MLP neurons of a small language model. Each row is named by its layer, matrix (up: input weights; down: output weights) and neuron, and shows model dimensions 80-143. Each number is 50 + 10 x the weight over its row's rms, rounded and kept within 0 to 99.
After each neuron's rows, "fires on" lists the tokens most often at its 100 highest values on Wikipedia text that the model never trained on.

L3.up362:45 69 60 46 66 51 54 49 59 52 62 37 63 42 56 49 50 41 64 78 50 64 45 53 49 39 62 41 39 34 28 49 56 36 68 60 55 31 43 43 39 46 44 59 35 63 53 55 55 59 59 49 63 47 38 52 46 40 51 83 46 46 59 60
L3.down362:65 57 40 48 42 36 43 54 33 61 41 59 70 50 53 51 42 76 28 43 40 23 49 57 46 46 48 54 51 49 56 54 53 49 35 48 52 47 62 38 67 51 55 49 60 26 46 62 50 39 50 49 49 40 53 57 41 58 39 45 48 49 55 38
fires on: "\"", " (", " –", " received", " Angeles", " sold"

L11.up204:43 38 44 80 36 46 56 49 58 43 32 56 53 55 52 44 44 32 56 41 54 65 62 55 35 49 63 64 55 50 44 55 43 51 69 60 48 49 53 63 31 64 58 54 70 52 49 33 49 47 71 52 39 37 57 57 62 54 60 34 45 67 39 48
L11.down204:48 49 58 45 67 52 30 42 42 58 43 34 44 56 71 58 58 28 43 50 61 54 57 57 68 55 56 40 50 69 50 62 35 43 58 46 48 67 54 61 72 55 62 66 40 45 45 54 50 52 61 42 49 53 41 69 40 46 53 25 38 53 52 57
fires on: " b", "o", "b", "st", ":"

L4.up525:47 59 59 50 38 46 43 55 48 53 55 45 62 52 48 49 47 57 51 53 57 36 41 72 55 39 63 61 46 37 58 58 42 34 26 49 55 52 38 40 59 44 51 62 58 58 66 49 54 62 50 31 43 67 47 43 60 62 60 46 67 58 61 41
L4.down525:51 44 48 47 50 40 51 50 47 54 41 35 40 48 45 66 42 50 67 50 44 35 39 58 51 45 40 47 45 64 60 51 49 52 41 49 55 39 47 38 50 50 27 51 45 53 72 48 49 46 61 40 41 45 35 66 61 42 48 46 53 38 50 57
fires on: " a", " \"", " is", ":", " was"

L7.up571:68 66 49 37 61 64 45 42 39 40 45 32 56 50 49 64 65 53 41 58 50 53 58 57 36 53 54 59 42 42 57 65 58 65 34 54 46 53 28 60 56 60 35 47 56 34 49 59 54 41 33 52 48 58 56 48 51 63 76 53 65 35 46 64
L7.down571:68 68 54 55 38 48 56 42 58 44 55 46 50 52 53 35 50 63 39 41 69 46 44 38 57 54 44 52 45 49 20 44 44 74 50 47 42 58 57 52 44 31 52 45 40 62 70 48 56 46 41 64 54 29 47 58 30 28 64 48 52 64 53 49
fires on: "v", "ur", "ah", "a", "h", "u"

L4.up408:47 37 47 39 41 44 44 50 41 48 43 34 38 61 51 57 57 69 25 52 36 42 48 63 50 40 42 62 52 62 65 65 70 53 55 46 67 55 52 55 62 66 52 42 39 40 28 71 42 55 62 50 55 59 54 66 70 54 54 55 34 49 47 56
L4.down408:48 48 34 50 39 41 42 67 42 61 66 74 54 42 53 42 50 51 39 58 49 41 47 59 32 47 55 53 33 58 26 49 62 55 60 45 46 54 41 46 55 55 41 39 46 40 36 48 54 40 40 55 50 61 28 47 51 59 51 62 50 61 60 55
fires on: ":"

L7.up110:63 41 49 50 53 30 48 51 39 54 34 38 57 53 54 56 40 66 44 67 51 59 49 66 55 45 37 49 64 42 64 47 29 46 45 47 51 45 52 58 48 45 48 44 34 61 53 56 42 50 86 33 34 40 30 54 40 48 48 48 54 49 43 65
L7.down110:37 56 54 52 50 51 49 45 52 41 45 55 40 45 67 73 54 60 51 64 70 42 37 70 55 56 43 42 50 41 50 46 46 45 52 40 62 47 57 31 35 50 55 34 38 34 53 52 36 46 41 61 48 37 52 43 26 51 62 44 62 47 40 38
fires on: "3", " ret", " Ret"

L6.up491:41 56 65 65 57 53 39 61 44 50 59 65 48 51 28 62 51 33 66 55 23 45 51 50 33 49 57 60 47 52 54 47 59 55 44 39 47 42 38 52 42 44 38 46 48 57 42 59 54 56 47 34 54 55 61 45 48 67 41 41 56 43 46 51
L6.down491:41 52 48 55 45 53 51 58 45 48 61 54 64 58 52 59 52 53 58 59 60 67 47 50 56 55 53 39 46 63 46 39 62 33 48 32 55 46 48 45 44 42 42 36 58 32 51 66 40 60 60 60 57 41 53 32 43 59 40 53 48 46 62 70
fires on: "y", "h", "l", " bro", "w"

L3.up40:45 49 39 54 45 36 40 37 40 59 46 41 39 51 41 64 47 47 62 58 57 48 54 52 51 42 56 55 59 42 54 48 40 55 49 48 37 23 49 50 49 32 37 60 48 60 64 46 46 66 74 37 37 40 59 59 62 47 59 51 37 47 38 49
L3.down40:53 61 49 49 60 49 32 52 40 54 53 57 46 80 56 46 68 48 66 52 53 55 47 59 51 40 60 48 38 46 46 40 50 55 55 39 35 36 38 47 46 50 46 65 60 56 47 42 45 35 55 60 71 36 45 39 40 47 64 42 40 68 52 34
fires on: " se", " hon", " local", " ret", " sett", " head"

L8.up384:61 32 50 53 31 22 52 41 71 55 55 42 51 56 46 36 42 44 50 50 53 52 44 61 50 58 44 45 42 62 48 69 51 58 53 36 56 51 56 37 54 45 54 57 51 65 38 58 45 52 73 39 40 66 42 57 31 55 52 67 36 49 45 47
L8.down384:43 53 39 54 52 41 49 30 68 34 32 41 42 59 38 67 35 60 56 60 45 49 60 56 43 50 39 45 50 53 44 64 67 42 54 48 36 41 53 35 54 51 66 57 38 48 55 48 65 45 56 47 52 58 43 65 55 49 56 47 50 50 57 45
fires on: "un", " stud", "om", " par", "n", "sy"

L6.up394:52 64 51 47 46 53 49 41 54 48 57 68 54 52 58 59 43 61 44 26 45 47 41 40 52 48 58 55 60 39 55 55 47 53 40 55 59 44 43 15 50 64 28 49 56 44 72 51 35 52 50 69 19 51 60 56 63 54 61 63 34 37 40 56
L6.down394:59 53 60 55 55 44 51 39 78 55 45 88 52 55 55 55 20 50 65 37 52 38 42 51 60 42 47 43 63 47 42 49 45 44 45 44 61 42 44 43 53 54 33 46 51 52 46 48 62 55 49 62 44 51 60 64 53 52 74 54 56 51 54 63
fires on: " the", ".", " |", " her", " his"

L6.up528:49 57 52 61 43 60 56 52 47 32 32 54 65 37 45 61 32 56 43 54 56 65 54 39 66 48 27 54 60 33 36 40 60 67 57 56 54 48 47 51 51 47 60 68 50 39 58 58 54 37 60 60 52 45 40 42 59 59 55 53 65 48 37 51
L6.down528:66 45 52 45 38 57 56 58 49 59 58 54 49 46 62 48 41 64 41 23 54 47 47 54 40 46 55 43 48 35 28 55 61 53 42 56 69 53 56 67 53 33 41 39 61 45 57 54 61 22 42 49 38 44 40 33 35 58 62 51 52 57 38 55
fires on: " not", "t", "ust", " to", "ent", " also"

L9.up549:52 58 30 62 50 43 39 44 44 58 54 55 56 30 52 72 49 43 55 47 33 44 44 25 37 43 46 53 67 47 71 53 56 58 55 54 58 64 53 37 58 66 37 44 58 48 57 37 46 39 42 57 50 44 38 42 47 61 53 57 45 49 45 65
L9.down549:52 51 51 25 48 48 47 50 60 46 52 28 55 48 45 58 63 38 44 53 46 58 39 40 54 60 39 46 54 62 53 59 50 49 44 53 41 49 53 45 37 54 61 41 33 46 47 57 63 51 72 34 57 55 37 52 50 37 50 43 62 41 50 37
fires on: "\n", ".", " |"

L8.up390:44 54 53 43 49 49 59 56 43 61 52 48 63 56 41 55 42 60 55 57 27 53 52 60 54 44 57 39 66 43 46 77 39 74 48 36 63 57 40 64 39 50 42 62 33 34 62 30 47 60 51 63 50 57 52 52 48 37 51 54 43 45 48 42
L8.down390:45 43 52 33 40 59 36 41 71 42 36 67 57 55 32 44 59 59 60 48 59 34 62 51 60 50 64 60 49 43 53 58 39 47 58 51 55 57 53 42 41 64 62 59 31 51 75 36 58 56 53 57 38 38 53 63 44 73 49 33 61 59 47 67
fires on: "it", "ict", "et", " and", "ove"

L4.up97:54 47 40 57 40 74 42 49 55 34 43 43 41 58 58 39 47 49 61 54 30 56 47 29 47 44 60 51 51 57 64 52 53 66 58 51 58 54 43 40 64 42 38 46 31 55 37 55 58 55 55 51 48 74 48 45 51 35 47 51 41 57 63 56
L4.down97:41 64 48 51 42 51 59 51 65 44 42 43 55 60 72 51 46 44 56 49 41 54 35 51 55 44 51 67 64 47 45 47 44 67 39 57 49 54 39 56 49 51 53 46 49 61 62 40 37 34 56 64 39 43 43 47 49 51 65 42 33 66 49 55
fires on: "al", "ul", "i", "um", "p", "7"

L6.up290:46 68 58 30 44 49 32 34 41 29 43 34 34 48 51 48 53 55 50 47 43 43 35 59 64 61 48 61 55 63 61 46 61 52 70 49 54 64 54 39 52 59 59 52 43 54 46 59 52 40 68 51 51 55 41 32 42 54 46 42 56 38 57 65
L6.down290:57 69 61 49 44 48 55 45 54 42 58 38 40 50 50 67 54 36 62 43 38 37 55 64 42 61 45 45 46 50 49 47 56 44 62 42 72 43 64 38 47 39 44 43 46 51 57 49 44 38 43 44 43 43 54 32 61 49 37 61 29 39 58 65
fires on: "ch", "st", "p", "9", "w", "m"

L7.up457:34 72 67 40 48 65 52 56 45 43 55 50 67 52 51 52 53 45 46 48 43 49 55 36 91 51 66 35 41 54 62 61 39 43 28 42 59 61 37 53 50 39 46 40 58 37 60 45 49 73 43 58 46 50 51 52 45 58 78 54 54 40 55 60
L7.down457:48 37 58 57 52 57 39 51 46 72 59 69 67 38 45 54 45 54 68 56 57 72 38 39 52 51 52 62 31 46 57 37 50 46 55 49 53 42 48 52 49 49 68 46 64 50 44 57 45 50 52 51 57 60 63 51 27 61 43 38 36 49 48 39
fires on: "ar", "our", "ander", "ine", "ter", "ber"

L9.up420:50 59 32 56 47 51 28 65 56 44 37 66 44 51 49 49 63 48 49 69 43 41 63 27 61 28 56 62 53 43 47 63 27 45 47 49 37 66 34 55 44 57 44 56 56 39 48 60 37 33 45 56 42 48 66 69 50 49 32 44 41 37 62 43
L9.down420:63 47 42 60 32 42 52 57 35 48 55 59 41 67 52 49 63 44 41 42 58 40 41 32 63 51 51 42 57 37 50 56 38 26 61 36 51 74 55 64 53 37 41 45 37 35 42 55 52 43 50 45 58 34 69 59 39 50 57 26 57 43 63 59
fires on: " St", " Sh", " Sc", " Sch", " W"

L9.up258:54 53 49 40 48 39 49 53 58 49 28 52 34 43 42 65 37 63 42 59 35 49 40 48 56 55 61 44 65 63 60 44 31 53 55 40 51 67 55 30 49 58 57 46 40 36 63 42 67 33 67 67 53 52 36 50 34 45 51 49 43 49 67 41
L9.down258:29 58 59 61 33 46 31 46 51 44 46 66 45 57 51 54 64 42 57 50 48 46 55 47 36 56 55 46 64 35 50 59 58 55 47 61 53 37 46 76 60 43 38 56 49 52 58 57 42 52 52 41 31 60 55 40 45 43 56 62 50 46 53 57
fires on: "st", "th", "s", "ast", "w", "est"

L11.up147:56 55 54 45 54 58 23 50 53 50 37 56 64 42 56 57 47 39 30 44 49 60 47 41 54 45 53 65 51 60 53 54 27 49 61 36 46 74 54 47 50 49 48 68 64 46 53 35 27 50 67 37 36 47 36 45 37 58 45 40 46 46 60 46
L11.down147:40 61 72 63 50 53 59 61 61 40 60 38 33 45 50 55 47 56 57 54 58 42 61 49 53 45 42 47 39 51 32 61 41 58 59 46 48 47 57 48 58 41 36 34 34 45 50 42 47 53 53 41 54 67 39 64 64 57 59 50 52 52 68 45
fires on: "9", "0", " p", " P", ";", "5"

L6.up282:44 81 38 66 50 38 46 53 50 44 50 77 49 45 56 43 51 54 37 56 43 47 53 46 48 52 42 51 47 46 69 48 50 50 39 54 56 65 42 29 41 55 39 45 62 65 62 41 49 55 44 69 32 73 53 78 54 50 77 56 35 44 54 52
L6.down282:53 68 47 66 56 47 48 55 37 41 63 91 70 55 49 46 41 59 58 54 43 45 51 33 55 51 44 57 52 44 60 40 51 42 44 41 52 55 53 48 39 42 34 58 59 61 51 42 45 38 56 58 39 43 60 59 43 46 59 60 35 41 56 55
fires on: "\n", ".", " |", " the"

L3.up144:47 35 65 45 51 47 35 55 30 41 48 37 32 55 49 57 30 48 30 34 53 49 70 58 58 41 44 63 50 40 67 46 49 26 55 62 45 53 62 37 58 51 45 36 46 26 39 51 24 46 43 48 40 43 62 63 50 29 43 53 37 47 45 44
L3.down144:35 66 41 57 39 49 65 38 68 64 52 60 63 41 63 60 51 51 54 55 49 70 54 53 50 48 54 58 52 54 48 45 54 52 38 49 45 49 26 47 34 50 71 36 47 60 41 50 57 33 48 58 35 34 33 60 45 59 60 51 70 55 54 53
fires on: "\n", ":", "it", " place", " information", " and"

L8.up141:40 71 46 42 50 44 47 71 39 46 46 62 55 63 55 49 59 40 52 74 59 45 38 53 75 40 44 62 54 42 66 48 48 51 35 29 54 54 38 62 37 58 48 68 55 47 46 44 50 51 65 50 41 53 57 40 45 59 50 42 48 38 53 45
L8.down141:37 50 53 46 50 60 65 63 37 59 46 73 61 68 50 55 58 37 43 46 36 36 52 38 58 38 31 44 45 47 55 53 48 44 54 23 55 68 45 33 45 32 61 44 39 45 47 49 51 51 54 47 56 42 75 54 49 63 31 46 55 42 54 52
fires on: " G", " R", " H", " Sch", " K", " W"

L8.up634:48 50 59 47 33 62 70 48 47 50 50 48 36 46 42 62 43 44 57 47 57 48 39 46 69 44 45 64 54 70 64 60 53 62 47 53 57 35 43 42 54 42 58 52 69 46 40 46 47 49 65 41 52 58 55 54 56 60 44 46 21 37 51 50
L8.down634:75 38 63 34 59 51 31 64 53 49 58 57 45 59 58 47 41 54 63 47 57 38 39 33 33 59 60 53 46 47 48 52 52 41 63 42 66 50 48 60 52 45 49 55 55 37 57 36 58 45 38 56 65 45 49 54 25 61 51 53 53 50 41 38
fires on: "s", "y", "ins", "ot", "ults"

L3.up148:63 47 61 62 39 47 44 47 50 37 53 29 53 46 48 56 44 64 30 61 56 32 58 52 43 43 31 58 47 54 47 74 49 46 41 53 36 59 48 39 57 39 54 38 55 36 43 51 34 53 69 46 51 61 46 55 68 59 53 29 41 43 46 48
L3.down148:66 41 57 74 61 44 41 51 73 51 42 31 49 33 51 66 57 54 40 38 51 55 51 39 47 57 45 63 42 67 57 38 48 37 52 63 43 55 40 59 50 52 38 43 49 56 66 34 58 33 57 39 42 62 45 60 48 58 58 56 49 49 48 58
fires on: ":", ".", "\n", "ult", " very", "):"

L6.up79:40 48 45 54 51 56 42 59 52 61 43 49 36 51 52 49 61 44 52 50 43 41 55 48 61 52 47 62 43 41 59 55 40 38 38 39 32 48 40 46 51 27 46 29 37 52 49 67 51 44 48 51 62 52 56 46 41 50 48 59 49 52 46 46
L6.down79:52 62 27 44 40 41 54 30 65 56 52 49 53 62 48 61 68 66 65 54 46 34 43 56 26 56 55 59 43 59 34 39 51 60 44 59 38 63 43 53 44 50 38 42 50 56 66 38 63 62 47 39 55 57 44 47 48 50 45 62 69 52 38 39
fires on: "g", "5", "b", "h", "1"

L4.up463:52 41 40 70 55 58 58 51 42 40 46 55 64 65 45 41 53 52 54 56 52 60 43 53 55 53 60 60 57 47 64 42 45 45 64 62 25 57 31 57 57 54 34 35 49 51 42 57 62 55 42 51 39 57 41 45 52 51 42 47 48 44 60 49
L4.down463:59 46 53 52 39 42 45 54 62 50 36 50 57 58 52 41 46 43 59 41 49 68 52 52 48 47 42 29 69 58 46 44 59 83 49 40 56 36 52 49 43 59 58 51 38 66 37 49 57 57 45 33 46 52 55 64 33 52 56 51 44 32 47 20
fires on: "p", "k", " career", "ient", "pec", " information"

L6.up138:50 75 47 77 56 48 51 44 37 34 57 67 56 47 50 53 50 56 46 63 48 41 49 52 43 50 51 61 43 48 53 45 48 48 45 49 56 48 46 22 40 43 38 45 63 78 61 40 44 47 42 72 41 66 58 84 65 44 55 50 40 41 52 59
L6.down138:61 52 40 66 50 50 41 43 33 42 45 97 60 43 62 43 48 66 47 46 52 33 48 48 58 54 46 54 53 37 51 40 60 27 41 43 70 61 56 30 49 44 37 42 44 57 57 58 52 50 42 63 46 53 68 65 41 49 54 43 43 42 46 53
fires on: "\n", ".", " |", " the"

L7.up213:59 58 47 73 64 54 47 46 59 37 56 66 40 52 57 56 58 57 36 46 31 57 50 48 50 51 61 65 48 53 61 51 52 60 44 59 68 61 34 45 56 39 46 39 51 38 40 54 47 51 50 48 35 49 51 39 48 39 61 77 33 41 48 54
L7.down213:55 47 46 54 46 41 44 46 37 58 64 95 57 41 40 56 52 54 54 58 48 44 60 47 43 36 56 57 64 49 57 35 65 47 43 37 57 59 62 70 65 44 43 46 53 51 49 35 49 46 47 42 40 47 65 60 45 47 28 71 46 56 56 44
fires on: "l", "a", "os", "el", " (", "ol"

L4.up431:50 49 68 46 74 37 40 51 63 50 67 37 57 55 54 53 47 24 54 38 24 77 43 64 47 42 37 66 45 69 48 40 51 71 43 56 54 50 52 56 53 47 52 62 55 35 64 35 50 37 54 35 43 52 55 46 47 51 47 44 56 36 69 59
L4.down431:65 55 75 44 64 64 40 51 44 36 47 37 57 48 33 46 47 51 48 38 53 45 57 58 32 54 61 27 41 49 45 43 50 51 42 34 35 51 49 57 61 33 60 46 55 60 52 45 41 44 55 23 40 41 41 60 32 70 52 47 51 55 48 61
fires on: "or", " medal", "el", "9", "0", "7"

L4.up252:40 72 31 64 46 51 35 46 50 46 50 67 50 55 61 56 56 55 42 53 36 48 45 38 45 52 38 59 46 45 68 44 62 50 49 52 62 61 48 28 39 51 49 44 69 63 61 50 51 51 38 70 48 52 47 65 59 43 77 67 22 48 42 49
L4.down252:52 59 34 53 47 58 37 59 40 46 57 79 56 60 51 45 36 40 50 28 38 45 48 38 49 44 40 50 61 44 50 44 52 51 50 47 63 53 48 37 35 46 47 38 57 58 53 42 39 50 32 80 36 53 51 57 49 45 58 65 28 47 48 59
fires on: "\n", ".", " the", " |", "|"

L7.up296:59 40 53 58 52 41 45 46 43 49 35 35 50 56 62 54 61 43 56 56 39 48 35 62 49 36 59 43 48 40 52 74 61 42 40 43 55 35 43 33 40 62 43 55 42 45 44 41 50 62 80 35 54 65 41 63 40 42 47 52 41 57 47 54
L7.down296:33 24 53 43 49 60 46 49 47 57 44 42 51 66 50 53 53 57 54 37 42 42 56 50 72 57 58 25 38 56 54 51 56 56 44 50 46 62 60 50 58 62 55 53 44 51 49 55 37 75 50 40 69 55 44 61 50 68 48 56 30 52 45 44
fires on: "en", "-", "i", "n", "un", " w"

L6.up27:49 67 28 50 60 44 52 38 45 49 55 69 54 50 62 52 54 54 45 53 42 48 46 49 44 51 53 52 53 45 63 47 50 52 67 46 58 58 41 28 59 54 42 42 73 64 54 32 53 47 46 68 39 53 56 77 77 50 61 58 32 44 51 56
L6.down27:61 40 37 49 46 45 56 62 44 44 55 85 47 57 54 52 38 52 68 35 49 35 35 41 47 40 41 43 48 40 45 37 58 44 61 52 59 62 44 34 46 39 54 43 44 47 55 53 43 51 45 62 41 39 47 66 42 55 53 55 57 49 58 66
fires on: ".", " the", " |", "\n", "\"."

L3.up559:38 57 58 63 68 39 47 71 47 56 45 45 54 39 52 44 47 55 52 61 48 63 40 57 38 44 47 35 47 48 55 54 56 35 55 50 51 61 32 54 45 26 60 56 23 58 60 49 33 56 46 60 55 40 48 51 52 39 48 44 51 53 59 52
L3.down559:51 39 48 23 47 55 31 43 54 60 55 45 35 64 60 47 42 43 66 60 33 37 44 53 37 26 46 63 44 52 31 38 51 56 38 54 50 72 50 34 47 35 43 47 34 61 35 49 67 52 43 42 50 48 51 48 53 37 48 46 46 64 65 55
fires on: " (", "\"", " as", " named", " later"

L6.up183:51 61 24 50 32 48 52 41 59 61 64 64 53 48 39 55 48 55 29 20 40 59 48 36 62 36 32 46 53 37 60 37 55 51 54 57 51 65 55 18 37 63 41 34 47 58 63 42 46 60 48 57 37 54 54 49 55 62 62 55 33 46 46 63
L6.down183:63 43 34 55 55 46 46 53 41 41 52 68 58 50 46 40 25 53 69 41 58 55 66 45 53 36 52 40 40 47 47 52 69 43 63 44 50 49 61 44 54 50 53 40 56 59 53 41 57 43 47 54 52 52 57 53 35 66 46 33 37 60 50 62
fires on: ".", "\n", "|", " |"

L6.up246:38 65 37 51 43 68 46 36 61 38 33 57 70 55 33 47 39 42 59 63 56 48 36 54 28 38 56 61 56 37 54 55 52 35 55 71 57 55 55 49 65 44 57 43 41 51 53 54 58 49 35 57 36 38 51 45 69 57 32 55 45 49 50 33
L6.down246:39 57 53 50 72 60 36 50 47 59 40 50 55 53 44 42 35 49 54 34 55 41 57 50 55 35 53 56 37 45 60 43 54 60 41 58 34 62 49 61 54 54 56 44 52 38 35 56 51 34 44 54 67 41 88 63 44 66 47 48 37 36 48 54
fires on: " b", "ag", " ", "c", "ro"

L3.up210:62 49 52 53 54 38 39 51 65 61 52 36 48 50 48 56 25 55 52 42 58 57 40 63 31 43 54 51 48 33 39 58 49 29 58 44 52 47 47 36 47 57 39 44 45 48 63 55 52 64 63 65 51 61 46 42 50 48 45 47 47 31 52 45
L3.down210:70 61 73 59 58 21 45 67 52 68 52 40 63 53 64 50 43 44 38 44 33 35 37 56 50 36 38 56 37 41 57 41 47 52 42 42 51 56 49 55 45 48 44 43 46 39 39 59 51 64 44 68 53 27 43 65 51 57 50 51 36 43 37 52
fires on: " /", "\"", " sold", "|"

L7.up18:36 65 54 49 46 43 54 41 45 46 64 45 49 64 47 49 59 60 48 60 54 47 53 60 82 50 42 55 68 61 61 64 39 50 43 44 57 60 42 53 44 58 54 70 59 44 44 53 63 63 52 58 39 46 52 59 55 43 73 55 53 47 61 61
L7.down18:38 47 48 48 41 71 65 54 49 54 33 56 66 53 40 54 58 43 47 43 72 48 51 46 53 25 49 50 38 53 35 35 59 49 45 54 33 58 54 35 66 56 33 62 64 42 46 58 52 49 48 48 53 48 36 58 40 51 52 50 59 37 43 51
fires on: "et", "ter", "'", "in", " and", "m"

L4.up174:44 59 48 47 42 36 37 51 35 56 45 39 33 48 54 50 59 79 14 50 54 46 56 48 42 48 32 60 45 52 59 61 59 47 47 49 62 51 44 41 50 46 67 41 65 45 55 54 42 46 76 59 70 56 55 49 51 35 42 60 44 52 26 43
L4.down174:52 41 50 47 58 54 48 63 51 52 45 56 61 45 37 61 62 45 51 48 49 62 53 50 42 40 49 47 48 62 50 48 43 51 64 65 56 33 45 44 46 34 46 41 37 52 38 59 43 47 27 43 40 51 46 68 40 67 55 57 41 53 48 59
fires on: ":", " as", "ant", "ther", "ut"

L7.up441:48 39 53 45 51 52 44 42 42 27 67 43 49 56 36 38 50 29 58 37 54 65 55 53 51 53 36 58 34 55 53 49 48 49 52 44 47 59 40 42 64 65 56 52 36 57 47 46 47 54 54 61 54 50 46 38 47 47 46 59 61 61 54 59
L7.down441:49 35 45 64 51 51 56 50 41 46 58 51 50 78 57 53 47 52 53 37 42 52 42 49 49 63 55 41 62 47 53 48 61 67 59 52 62 22 60 38 47 43 57 48 36 51 60 45 49 49 48 60 55 44 65 52 56 56 53 24 41 37 64 45
fires on: "9", "re", " years", "m", "ab", " year"

L4.up332:55 55 43 46 62 68 51 36 59 45 56 43 66 48 38 51 61 43 54 45 63 54 60 43 52 48 59 51 52 40 49 51 45 74 65 40 57 53 35 64 49 63 52 62 53 55 51 50 51 37 38 60 23 56 42 47 52 55 56 44 41 44 36 76
L4.down332:48 54 55 45 52 44 57 55 51 58 59 45 51 37 38 38 42 40 47 47 33 73 49 42 38 72 58 52 41 55 46 50 51 57 62 66 63 56 35 71 56 61 41 45 41 42 53 52 32 44 41 56 39 64 63 51 60 43 43 63 48 46 54 37
fires on: "ic", "h", "ri", "ar", "ie", "a"

L3.up89:54 59 57 37 31 36 37 55 32 37 49 37 31 49 61 40 45 69 38 41 44 37 60 36 51 56 63 53 38 64 52 44 44 55 49 49 70 62 38 56 39 56 50 37 59 49 43 62 53 56 63 31 49 41 64 68 50 57 67 52 44 50 41 43
L3.down89:51 70 47 52 52 20 51 51 55 40 53 60 58 33 49 50 63 48 29 60 45 48 29 48 51 33 51 47 43 65 39 50 60 52 55 60 61 46 63 39 41 50 50 48 44 36 48 45 35 30 45 55 58 71 42 59 51 61 38 65 47 30 60 48
fires on: "9", ":", "\n", "ur", " Per"

L6.up326:52 48 48 61 50 60 47 44 49 53 37 56 45 53 40 60 55 48 48 56 50 55 47 40 58 53 57 64 39 47 60 44 59 42 55 60 56 44 49 58 41 31 46 68 48 51 37 63 49 43 51 39 34 53 34 50 36 64 52 75 37 64 58 51
L6.down326:66 59 54 60 48 42 40 47 67 72 38 39 47 60 43 48 58 51 34 43 45 46 53 33 54 62 21 65 43 34 48 53 80 46 63 42 42 62 55 41 51 70 45 31 49 59 34 43 52 56 42 40 53 49 46 43 56 46 42 57 53 34 55 32
fires on: "a", "um", "os", "ae", " hon"

L11.up91:58 43 49 58 45 45 57 40 43 47 43 56 43 46 29 31 47 45 50 46 49 53 38 50 47 52 37 46 54 68 54 51 61 62 52 61 52 66 67 60 47 39 51 56 81 55 62 46 39 32 65 45 67 37 46 64 48 43 62 57 56 71 57 50
L11.down91:28 43 35 52 65 48 43 35 43 48 54 44 59 70 68 43 58 46 56 37 54 54 46 53 67 59 58 54 56 57 61 48 60 57 28 44 63 38 54 50 51 52 51 61 36 47 53 33 59 39 51 47 43 39 42 55 50 44 53 64 37 44 62 58
fires on: ",", " as", " As", " –", ":", "o"

L7.up408:50 67 31 66 54 48 44 52 39 42 50 70 62 42 62 48 47 57 44 51 46 44 47 41 48 48 53 54 51 50 51 40 49 50 38 41 60 53 43 33 34 53 43 42 67 63 66 43 45 52 45 64 17 41 60 54 41 51 73 58 42 45 57 57
L7.down408:60 69 38 60 58 48 58 45 30 45 67 93 66 50 43 55 33 67 63 55 70 43 49 36 59 34 47 47 53 50 52 41 63 50 50 45 60 51 59 43 51 41 52 47 55 57 65 45 54 44 38 60 36 51 72 58 41 53 39 52 46 61 53 56
fires on: ".", "\n", " |", " the"

L3.up508:57 32 35 22 46 46 28 44 35 62 53 33 51 56 49 45 42 61 33 36 49 44 55 37 48 54 40 55 55 62 62 52 46 47 54 53 64 58 48 64 49 55 65 44 44 24 52 56 35 47 51 40 63 62 44 40 53 53 51 64 53 45 62 40
L3.down508:54 52 48 31 35 37 42 60 54 43 46 46 36 33 52 47 48 57 32 45 51 56 32 46 62 50 59 44 60 61 65 47 46 59 41 75 44 56 61 38 45 41 61 44 54 47 43 57 41 42 52 44 54 58 33 38 40 69 49 50 63 47 55 43
fires on: "|", " born", ":", " ac"